Part of a small language model's weights.
Size: 9 layers, width 704, 11 heads of 64, vocabulary 20632, 68.2M parameters.
Training: 1272M tokens, 9705 steps.
MLP neurons of a small language model. Each row is named by its layer, matrix (up: input weights) and neuron, and shows model dimensions 192-319. Each number is 128 + 32 x the weight over its row's rms, rounded and kept within 0 to 255.
Before each neuron's rows, "fires on" lists the tokens most often at its 100 highest values on Wikipedia text that the model never trained on; "fires after" lists the tokens most often just before its 100 highest values on Wikipedia text that the model never trained on.

fires on: " ", "1"
fires after: " |", "–"
L5.up1538 [117 112 126 178 138  96 147 117 125 169 195 125 137  88 161 126 118 113 141 111 147 134 127 112 100 142 136 112 149  73 155 112 123 132 133 126 148 199  49 140 149 121  38 151 148 170 121  88  81 119 174 144 171  99  90 219 137 142 128 185 165 112 132 127 146 121 174 168 142  89 117 110 205 115  88 131 124 104 146 191 115  99  63  55 117  81 160 119 197 183 120 129  88 138  63  94 101 169 139 171 117 148 138 165 154 133  49 200  91 108 175 133 153 186 135 108 131 121 159 104 149 185 119 141  64  90  93  60]

fires on: "2", " "
fires after: " ", "-", ",", "|"
L5.up2202 [163 117  91  87 157 170 145  95 128 150 153 130 127 150 103 109 116 125 103 160  82 133 143 157 128 124 161 123  86 127 127 183  98 126 132 177 150 142 181 111 124 119 166  97 165 122 107 152 139 115 106  96 149 110  94 136 104 153 165 149 146 167  98 137 150  97 143 102 137  74 117 100 162 141 149 172 186 131 131 194 141 143 146 102 111 143  71 115 137 143 104  96 178 129 169 149 186 131 135  91 172 126 109  97 171 192 174 143  85 102 138 125 132  95 142 110 170 170  63 129 111  51  82 108  71 111  60  78]

fires on: "9", "2", " is", "8"
fires after: "1", " ", "8", "9", "This", " ("
L5.up2300 [125 141 104 144  72  99 119 130 105 156  99 116 136 167 139 112  82  59 130 194 144  81 128 159 126 186 148 147 136 198 100  98 105 135 144  97  61  91 141 161 131  91 129 143 147 118 101 134  87 132 151 149 145  93 143  93 141 138 139 125 164 142 179 128 122 189 133 130 143  72 198 140 130 172  93 173  85 124 110 119 155 156 113 111 188  83 102 137  82 116 136 139 110  96 123 149 125 122 133 104 147 122 122 120 133  86  93 127 105 114 102 134  89 154 212 167 139 126  96  95  64 109  79 114 158  99 153 170]

fires on: " ", "2", "1"
fires after: ",", " ", " in"
L5.up1217 [157 128 169  94 126 122 175 168  83 143 116 137 112 101  90 130 111  95 133 132  72 113 113 149 134 164  98  85 185 132 160  92 171 132 177 134 105 136 153  74  98 148 109 111 139 121 137 134 201 128 150 152 105 138 147 188 138 127 148 122 166 118 121 150 128 137 166 153  52  66  87  94 128 155  87 102 135 133 130 153 147 143 123 145 155 101 165 166 152 175 150  83 151 156  86 123  87 127 180  97 132 159 185 135 129 133 129 103 130 151 127 118 147 114  57 107 130  93  84 108 187 108  99  71  68 161 127  96]

fires on: "9", "3", "1", "4", "."
fires after: " ", "1"
L5.up2740 [152 141 111 133 132 117 113 199 141 198 128 136 122 178 157 175 111  93 182 135 137 122 170 123  97 115 129 119 174 132 113 205  75  92 119 146 114 172 156 100 149 169 108  57 174  89 160  83 115 132 116 146 141 170  88  46 179 128 161  94 149 123 138 132 156 161 110 107 115 131 138 139 102 160  55 135 160 138 162  90 123  94 163 113 112 101  58 141  94 138 137 112  92 152 169 119 125  99  92 115  95 128 169  83 126 128 116 141 107 125  99 131 149 103 175 145 133 137 160 173 171 153  91 132 129  64 204 114]

fires on: "1", "2", " ", "0", "3"
fires after: " ", " |", "1", "0", "6"
L5.up628 [160 165  96  97 147 115 170 149 133 107 166 154 124 163 160 137 128 194 118 166 135 152 118 176 133 170 134 155 150 145 117 179 142 164  92 106  99 155 107 128 107 150 227 197 112 123 129 159  59 130 127 109 144  62 190 132 175 145  78 167 111  90 120 115 135 148  90 147 116 179 119 112 123 117 140 129 167 120 104 128 102  95 119 110 107  99  87 139 111 234  79 158  91  71  98 120 113 124 124 119 137 147  96  81 108 153 128 141 150 101 138 178 139 118 157 136 144 110 122 124 158 147 158 176 140 105  67 143]

fires on: "0", "9", "8", "6"
fires after: "9", "0", "8", "7"
L5.up2500 [119 132 103 129 138 157  87 139 107 160 101 137  85 186  80 110 137  78 178  77 101 112 112 176 103 128 124 105 106 186 111 129 173  68 145 126 107  81  81 139 113  99 108 152 161 114 146 124 131 135 166 117 119 131 123 154 117  73 119 114 177 167 147 121 132 125 154 122 160 114 106 150  88 131 147 194 162  86 197 166 148 168 129 131 216 135 135 112 134 137 115 166 127 124 145 103  94 129 178 104 163 164 101 133 139 114  74 124  80 145 191 183 142 113 104  78  64 144 108 152 143 135  75 142 171 132 114 118]

fires on: "1", " the", "B", "b"
fires after: " ", "–", " (", " the", "0"
L5.up2126 [106 123  88 134 152 124 145 174  83 142 141 126 148 116 169 161  99  91 117 105  98 148  76 137 141 156  85 116 169 169 100 103 110 112 143  74 148 154 139 100 157 178 133 144 100 106 153 145  84 110 102 149 129 126 160 174 115 117 160 107 120 123 114 115 162 137 153 154 152 176  91 108  81 177 210 145 122 164 125 113  55 168 106 119  73 103 120 115 153 163 116  71 125 170 111 112 149 142  34 138 162 121 138 131 136 143 129 143 134 132 138 126  92 137 141 153 177 147 146 125  60  93 126 116 138 110 138 156]

fires on: "0", ",", "2", "3"
fires after: ",", "0", ":"
L5.up1899 [ 71 137 130 123 126 113 142 133 154 181  90 210  99 138 160 111 133 108 145 156 184 111 136 152 126 161 154 114 129 127 135 125  70  88 142 101 204  83  88 119 159 145  97 113  96 169  76 103 158 182 127 124 172  72  96 145 128 133 162  84 132  89 139 176 115  84 107 144 128 157 114 134  82 115 114 123 141 118 154 113 165  92 166 106 181 118 177 131 103 122 127 152 103 135 143 142 155 159 119  87 112 119 186 126 107 128 132 111 139 157 154 131 133 117 142 145 158 138 145 133 129 163 141  81 126 115 129 125]

fires on: "–", "°", ":", " ", "-"
fires after: "1", "2", "4", "3", "0"
L5.up1156 [150 107  88 113 151  91 161 113 130 141 115 110 125 169 197 109 137 161 102  94  96 117  72 108  76  80  94 155 141 145 151 112 153 114 112  85  91 103 114 114  81 120 163 130 129 122 168 133 161 112 135 177  36 136 132 105 123 147  89 101 180 138 107 141 123 108 115 159 142 110 104 156 107 108 182  43 122 119 160 108 168  93 117 153 130 119 142 113 199 137 175 141 114 117 110 105 108 103  92  93 178 104 135 100 168 147  89 131 119 137  67 139 122  48  75  80 197 168 163 142 114 123 152  81 164 152 191 139]

fires on: "0", "N", " ", "."
fires after: " ", "°", "″", "-", " |", "G"
L5.up1213 [ 78 103  77 146 147 126 164 138 123 160 137 166 135 127 144 102 113 133 118 115  66 171   3 144 171 113 209 137 121 140 102 147 138 153 133 137 182 156 190 140 123 121  85 159 133 114 161 151 198 194 108 127 108 165 119 145 150 125 110 120  77 121  96 108 132 173 109 126  93 147 139 126 165 137 109  98 124 129  87 153  88 146 190 136 117 153 135 125 148 146 166  98 103 135 150 109 128 162 143 124  86 104  88  83 101 122 142 101  70 172 102 165  97 184 124 110  99 140 114  81  85 152 120 118 124 128 138 180]

fires on: "1"
fires after: " ", " ("
L5.up2112 [ 50 118 132 166 188 132 102 144 131  97  68 131  66 125 161 114  98 122  73 126  71 152 134 103 120 150 153 143 134 136 176 111 147 117 139 134  84 103 170 135 160 116 108 106 135 134 163 161 133 109 128 101  45 185  97  76  78 116 183 102 174 151 108 107 127  98 137 153  93 105 136 121 140 150 105  63 141 125 126 155 114 183 133 139 124 127 150  89  92 107  95 156 144  82 123 157 123 142  67 152 156 126 138  82 128 118  88  99 139 126 125 153  78 107 152 148  74  99 150 133 156 122 175 122 170 103  91 176]

fires on: " ", "-"
fires after: "-", "|", " from", " |", " the"
L5.up28 [161 108 108 120 144 157 148 159 144 141 132 167 162 170 167 149 147  80 113 104  80 148  91 177 113  94  65 108 151  82 172 126 129 146 140  95 142  77  88  76 193  81  68  98  87 118 169 162 129 169  94 152 104 126 123 186  95 147 119 108 157 151 123 109 160 119 157 156 123 136 100 123 132 142 120 170  52 129 141  89 123 128 125 151 175 148 158 169 114 159 139 149 107 121 125 157 138 147 138 108 112 172 169 120  88 125  94  90  94 152 136 120 146 127 100 177 125 130 136  85 171 149 143 139 162  99  66 186]

fires on: ",", "1", ".", "2", "6", "4"
fires after: "2", " $", "1", "5", "0", "3"
L5.up1241 [ 60 126 155  87 118 104 195 122 102 148 105 169 126 130 147 173 133  86 102 126 112 146 128  35 186 160 138 127 112 114  81  73 141 135 106 144 143 145  94 102 120  82  43 109  98 172  86 174 156 152 109 116  73 142 156 134 157 146 127 169 110 154 144 107 125  89 109 158  61  93 131 126 147 146 116  93  99 113 132 145 123  37 112 136  97 192 135 122 127 224 176 180 104 143 116 112 176 201 168  65 120 133 130  83 134 190 110 151 134  99 137 129 164  92 124 115  43 121 130 151  97 117 133 115 133 102 226 146]

fires on: "4", "5", " goals", " Ar", "6"
fires after: " ", " /", "–", " ("
L5.up647 [ 71 146  83  94 185 163 121 159 119 100  77 111 156  82 133 102  97 143  89 116 130 145 151 101 157 115 126 166 159 138 169 142 124 120 119 143 112 157 172 156 135 155  89 138 111 135 152 104 156 192 134 125 134  82 166 105  99  76 113 132 185 120 108 164  80  88 105 148 113 141 101 164 130 134 183 112 119  69 197 136  88 142 131 117 123 140 187 174 184 106 175 166 142 155 127 100 190  81 164  94 167 106  91 167  70 105 117  82  92 157 177  94 147 109  92 187 134 100 178 103 157 156 157 135 137  43  78 185]

fires on: " ", "1", "2"
fires after: " ", " |", ";"
L5.up2811 [ 83 109  94 176 160 168 128 111 103 106 141 126 175 152 136 127 190 134 150 135 136 128  98 148  81 159 104 179  98 105 113 183 138 165 114 100 166 152 183 105 104 203 137 135 174 109 115 135  73 115  92 199 123 139 121 144 128 123  93 156 125 118 128 177 143  75 140 153  49 115  98 129 114 136 123 141  67  90 180 105 120 150 147 164 152  92 153 120 128 170 138 185  52 145  94 173 117 110 186 110 142 104  77 135 173 146  95 156 152 135 140 127 120 170 153 101  70 135 128 126 182 151 100 114 115 129 189 119]

fires on: "0"
fires after: "0", ",", ".", "4"
L5.up1827 [129 106 123  58 192 143 111 157 152  97 152 114 123 104 111 142 164 130  88 138 124 141  93 150 102  85 115 162 136 133 153 134 143 123 109 126 143 202 165  92 129 164  92  66 184 195 124 125 121  96  67 136 118 145 165 122 114  89 139  72  94 102 126  74 167 109 148 121 166  66  92  99 162 122 115 128 124 117 168  80 125 143 188  92 128 127 125 102 103  85 118 158 143 109 148 131 193 148 120 126 116 121  87 150 127 162  99  81  96 135 145 127 107  68 104 162 156 137 156  84 112 115  87  72  91 101 174 126]

fires on: "\n", "–", " was", " "
fires after: "\n", " |"
L5.up664 [137 160 208  79 144 132 125 123 168  98 143  97 160 153 133 102  82 108 145 122 127 152 152 132 181 117  97 103  67 100 163  76 135 102 112 109 121 126 145 137 158 129 161 139 121 136 143 128  44 148 189 107 182 160 116 247 148 123 146 163 120 141  88 100 147 152 128 142 143 140  92 102 156  81 205 144 162 144 117 159 167  99 147 112 173 102 122 112 143 149  61 118 159 115 154 126 158 148 195 119 160 149 114 120 117 153 193 155 139 124 127 108 139 131  83 159 158 118 180 112 149 136  92 101 147 115 138 102]

fires on: "0", "2", " ", "1"
fires after: "2", "0", " In", " in"
L5.up1714 [188  73 129 144 118 105 129 104 143 111 161 152 154 123  92 140  83 123 110  70 121 111 151 106 137 168 114 151 120 201  85 142 138 103 131 142 170 208 144 125 169 161 127  83 124 125  55 139 168 133 109 129 147 144  85 138  70 151 141  43 139 156 142  83 152 131 146 127 148 144 193  28 175 161 171 135 156 150 121 119 142 123 119 191 122 117  49 125  37  75 133 104 121 117 127 120  74  73 106 129 120 183 136 124  82 150 163 154  37  52 191 108 126 107 114 137 140 145 141 101  81 131 150 130  86 108 167  98]

fires on: "2"
fires after: " ", "–", "-", " ("
L5.up1310 [109 135 115 137 101 146 129 133 157 138  89 100 154 101  80 151 143 132  88 127 175  72 132 103  67 107 113  96 105 101 117 108 160  94 172 137  90 137 148 110 153 119  68 118 135 118  85 125 124 146 132 143 142 124 127 104  83 140 123 137 160 171 132 111  58 108 106 159 155 119  98 113 145  81 109 189 156 154 129 115 162 100 158 163 114 129  71  92 108 137 169 172 123 145 105 104  95 133 140 114 154 121 125  94  98 139 157 139 117  91 122 105 127  80 141  98 137  98  97 107 150 111 112 113  77  92  70  71]

fires on: "1", "8", "2"
fires after: " ", "9", "–", " (", "8"
L5.up1883 [131 100 137 102  76 108 177 138  57 150 107  87 135 137 131 112 141  99 136 153 107 130 145 182 192 141 153 105 145 119 109 142 104  80  97 122  77 163 150 137 192 162 160 120 165  90 154 126 166 181 136 114 105  73 119 104 130 109 170 140 167  95 105  55 148 209 127 126 142 156 119 115  84 134 124 139 125 140 127 160 129 127 148 115 146 166  48 158 107 122 130 173 102 104 153  74 102 132 103  82 145 139 138 105 116 189 153 156 129 150  80 150 120 168 139 230  48 151  18  85  80 150 156 161  76 145 178 142]

fires on: ",", ".", "2", " ", "0", "9"
fires after: "0", ",", "5", "8", "3"
L5.up720 [105 121 151 126 115 148 114 133  89 154 186 157  78 163 216  75 110 158 142 128 198 124 109  98 124 169 118  46 152 104 144 160 149 102 147  77  82 161 145 175 104  39 117 130 141 177 122 131 118 140 189 103 183  93 158 152 108 180 120 133 100 166 128 126 164 155 154  73 110 183 114  99 157 148 114 122  53 150  99 153 146 142  96 102 117 130 133 136 131 141 151 183 125 105 119 125  97 154  99 159 144 114 115 130 155 127  97 182  96  98 112 114  97 104  98 151  72 162 150 151 117 137 147 164 128 181 100  90]

fires on: "2", "0", " Wil", ",", " what", " bl"
fires after: " ", ",", " ("
L5.up937 [140 167 124 106 113 152 115 146  84 153 147 120 154  78 133 179 162 113  68 165 103 101  81 151 118 138 149 154 145 144 113 100 163 154 142 143 199 155 109 122 140  88 122 147 146 129  87 129 144  98 136 158 119 125 150 101 109 132 131 153 102 141  54  91 182 124 137 180 135 110 140  89  82 128 112 118 124 120 105  86 175 146  77 101 124  58 177 168 121  33 167 112 169  95 108 133 152 135 126 117 148  94 145 111 169 165 157  98 112  93 122 126 117 119  90  66 193  96 114 187 151 124 138 104 100 110  98 147]

fires on: " ", "d", "mathrm", "D", "1"
fires after: " |", "\\", " \"", "|", " ("
L5.up881 [155  94 137 106 110 168 148 176 159 121 161 105 132 140 166 129 158 103 135 100  97 123 162 153 150 160 125 136 148 102 141 116  44  86 143 162 124 127  98 141  79 123 143 117 117  80 154 119 118 140 162 122 127 151  94 109 125 141 163 118 154 196 129 155 162 176 113 146 125 179 130 159 157  74 144 112 163 145 103 127 155  86  96  87 134 175 127 122 154 155 100 112 172 146 109 177 130 102 156 177  93 178 123 146 145 180 148 120 136 172 120 152 150  92  55 130 102 116 150 103  38 150  91 119 109 127 138  92]

fires on: "0", " ", "3"
fires after: "0", ",", "2", " I", "1", "."
L5.up2470 [152 155 164 115 173 186 126 136 104 100 192  61 126 166 195 105 146 136 109 104 132 160 148 106 115 137 163 121 133 123  94 106 140 108 116 147 144 161 185 127 178 138  90 189 110 125 153  33 174 149 164 145 147 102 177 126 118 175  53 134 132 159 136 192 130 132 165 130 135 106  58 131 124 121 178 128 116  95  95  56 181 117  58 121 147 147 124 111 155  58 150 174 175  68 162 154  78  76 120  83 125 151  92 103 155 186 165 208 132 126 139 161 169 111 142  89 157 113 142 130 111 119 146  96 116 123 120 129]

fires on: "1", ":", ".", "reek", "3"
fires after: " ", "3", "4"
L5.up2735 [108 166  63 108  96 133 178  98 126 134 173 127  98 114 117 166 142 126  92 141 168 144 195  93 159 164  87 125 134 213 151 127 154 154 202  77  89 124 114 103 228  96 145 156  65 118 128 130 124 100 138 189 138 137 112  99 156 151 126  80 154 149 139 127 137 136 173 101 158  80  94 172 111 143 177 184 118  95  96 166  81 104  82 114 202  62 164 129 107 200 141 131 145 123 109  84 116  92 112 112 108  73 165 140 170 136 118 107 118 114  85 173 140 147  33 101 167 133 119 100 110 129 102 180 161 144  85 105]

fires on: " ", "2", "1"
fires after: " ", "|", "-"
L5.up2624 [142 128 182 158 122 121 132  99 122 121 160 128  81  92  59  58 112  67  84 110 127 104 163 169 160  93  70 177  88 113 110  66  86 105 159 136 159 142 166  79 121 167 138 131  73  76  72 131  71 103  89  67 151 147 144 136  96 142 125 112 109 116 170 121 105 146  69 140 140 102 102 141 155 174 160 101 144 107 133 197 171 197 135 135 148 183  94 123 142 101 158 135 193  95 121 104  86  92  95  84  95  96 161 150 118 153  84 188  54 195 113 152  65 142 115 154 132 152 102 149  92 142  83 128  90 168 147 128]

fires on: " ", ":", "0", "–", "°"
fires after: " |", "2", ";", "4", "3"
L5.up1458 [151  83 115  64 145  92 115  53 157 101 148  76 175 128 100 141 155  94  79 161  79 114 145 103 102 149 106 162 177 123 123 114 122 107 144 133  63  96 124 153 105 156 114 223 135  87 137 132 140 165 164 130 104 173 101 182 177 126 150 149 144 128 161 161 175 160  79 125 132  65 125 105 140 103 107  83  72 119 124 143 122  95 145 101 115 110 163 208 170  92 125 150  64 107 175 174 165 113 147 140 115  90  36 107 114 180 117 120 133 133 127 117 160 124  71 165 205 101 109 162 200 196 117  95 165 137 118  90]

fires on: "2"
fires after: " ", "0", " ("
L5.up1047 [152  60 181 131 131 135 148 118 125 171 137 156  89 117 131 145 120 170 129  91 201 126 115  74 142 132 105 103  70 110  61 146 164  95 184 122 148 114 155 108 167 149 114 133 123 176 140 104 152 149 184 116 145 133 110  59 143 144 128 131 132 135  75 158 121 117 151  81 137 147 181 130 122 140 107 132 155 130 131 168  67 141 127 162 120  83 114 123 112 108 140 179 111 107 184 141 147 156  54  77 132 163 123 118 130  70 129 152 116 111 118  91  82  93  86 124  92 154 138 143 181 149 108 108 125  89  87 196]

fires on: " "
fires after: " |", "|", ",", " a"
L5.up629 [ 79 119  92 159 109 153 143 138 111 133 104  87 198 108 129 131 116 112 139 118 143 152 127 184  86 119 174  99 136 140 153 106 182 123 103 161 147 153 104 142 173 190 117  96 168 183  40 129 153  75 140  84 125 153 133 105 134 122 175 150 141 178 126 120 156 142 101 157 126 104  81 151 169 135 106 107 166 150 130 130 146 148 125 174  65 107 107  85 216 166  89 148 128 125 137 134 102 118 131  78 130  73  89  98 165  89  90 189 116  73 115 175 129 155  84  86 150 122 125  98 138 146 135 128 159 134 156 100]

fires on: "2", " "
fires after: " ", " |", ","
L5.up433 [144 176 121 158  97 149 170 180 127 112 126 166 183 124 114  83 113 107 156 144 133 205 148 156 151  88  58 130  97  72 121 205  89 115 117 130 123 149 123  87 172 135 177 125 102  72  97 115 128 151  81  81 132 128 142 135 126  87  81 137 150 190 121 100 133  93 140 133 127 165 178  78 230 150 171 110 122 124 100  96  89 110 122 121 106  86 114 145 208 150  92  86 143 132 135 144 102 154 144 139 188 112 133 185 141 122  71 183 117  80 202 135  73 158 115 124  77 116  85 140 151 132 121 149 165 137  55 126]

fires on: "4", "6", "2", "3", "1", "."
fires after: " ", "2", "4", "O", "ap", "3"
L5.up865 [ 79 119 180 131 105 116  86  68 133 119 169 117 168 101  63  84 115  98  99 116 150  78 155 125 128  99 184  76 127 167 122 172  92 119 136 103 117 114 137 141 112 135 139 122  95 129  95 159 132 124 111 127 111 140 102 128 164 160  98 163 159  90 130 136 191 112  80 112 162 138 165  78 127  54 104 149 132  70 159 139 138  56 105 144 122 144 149 133 178 121 121 150 143 103 133 127 124  99 148 111  90 117  97 119  99  40 128 121  95 162 121 121 140 143 107 118 148 119  78 137 144 140 114 107 126 143 160 119]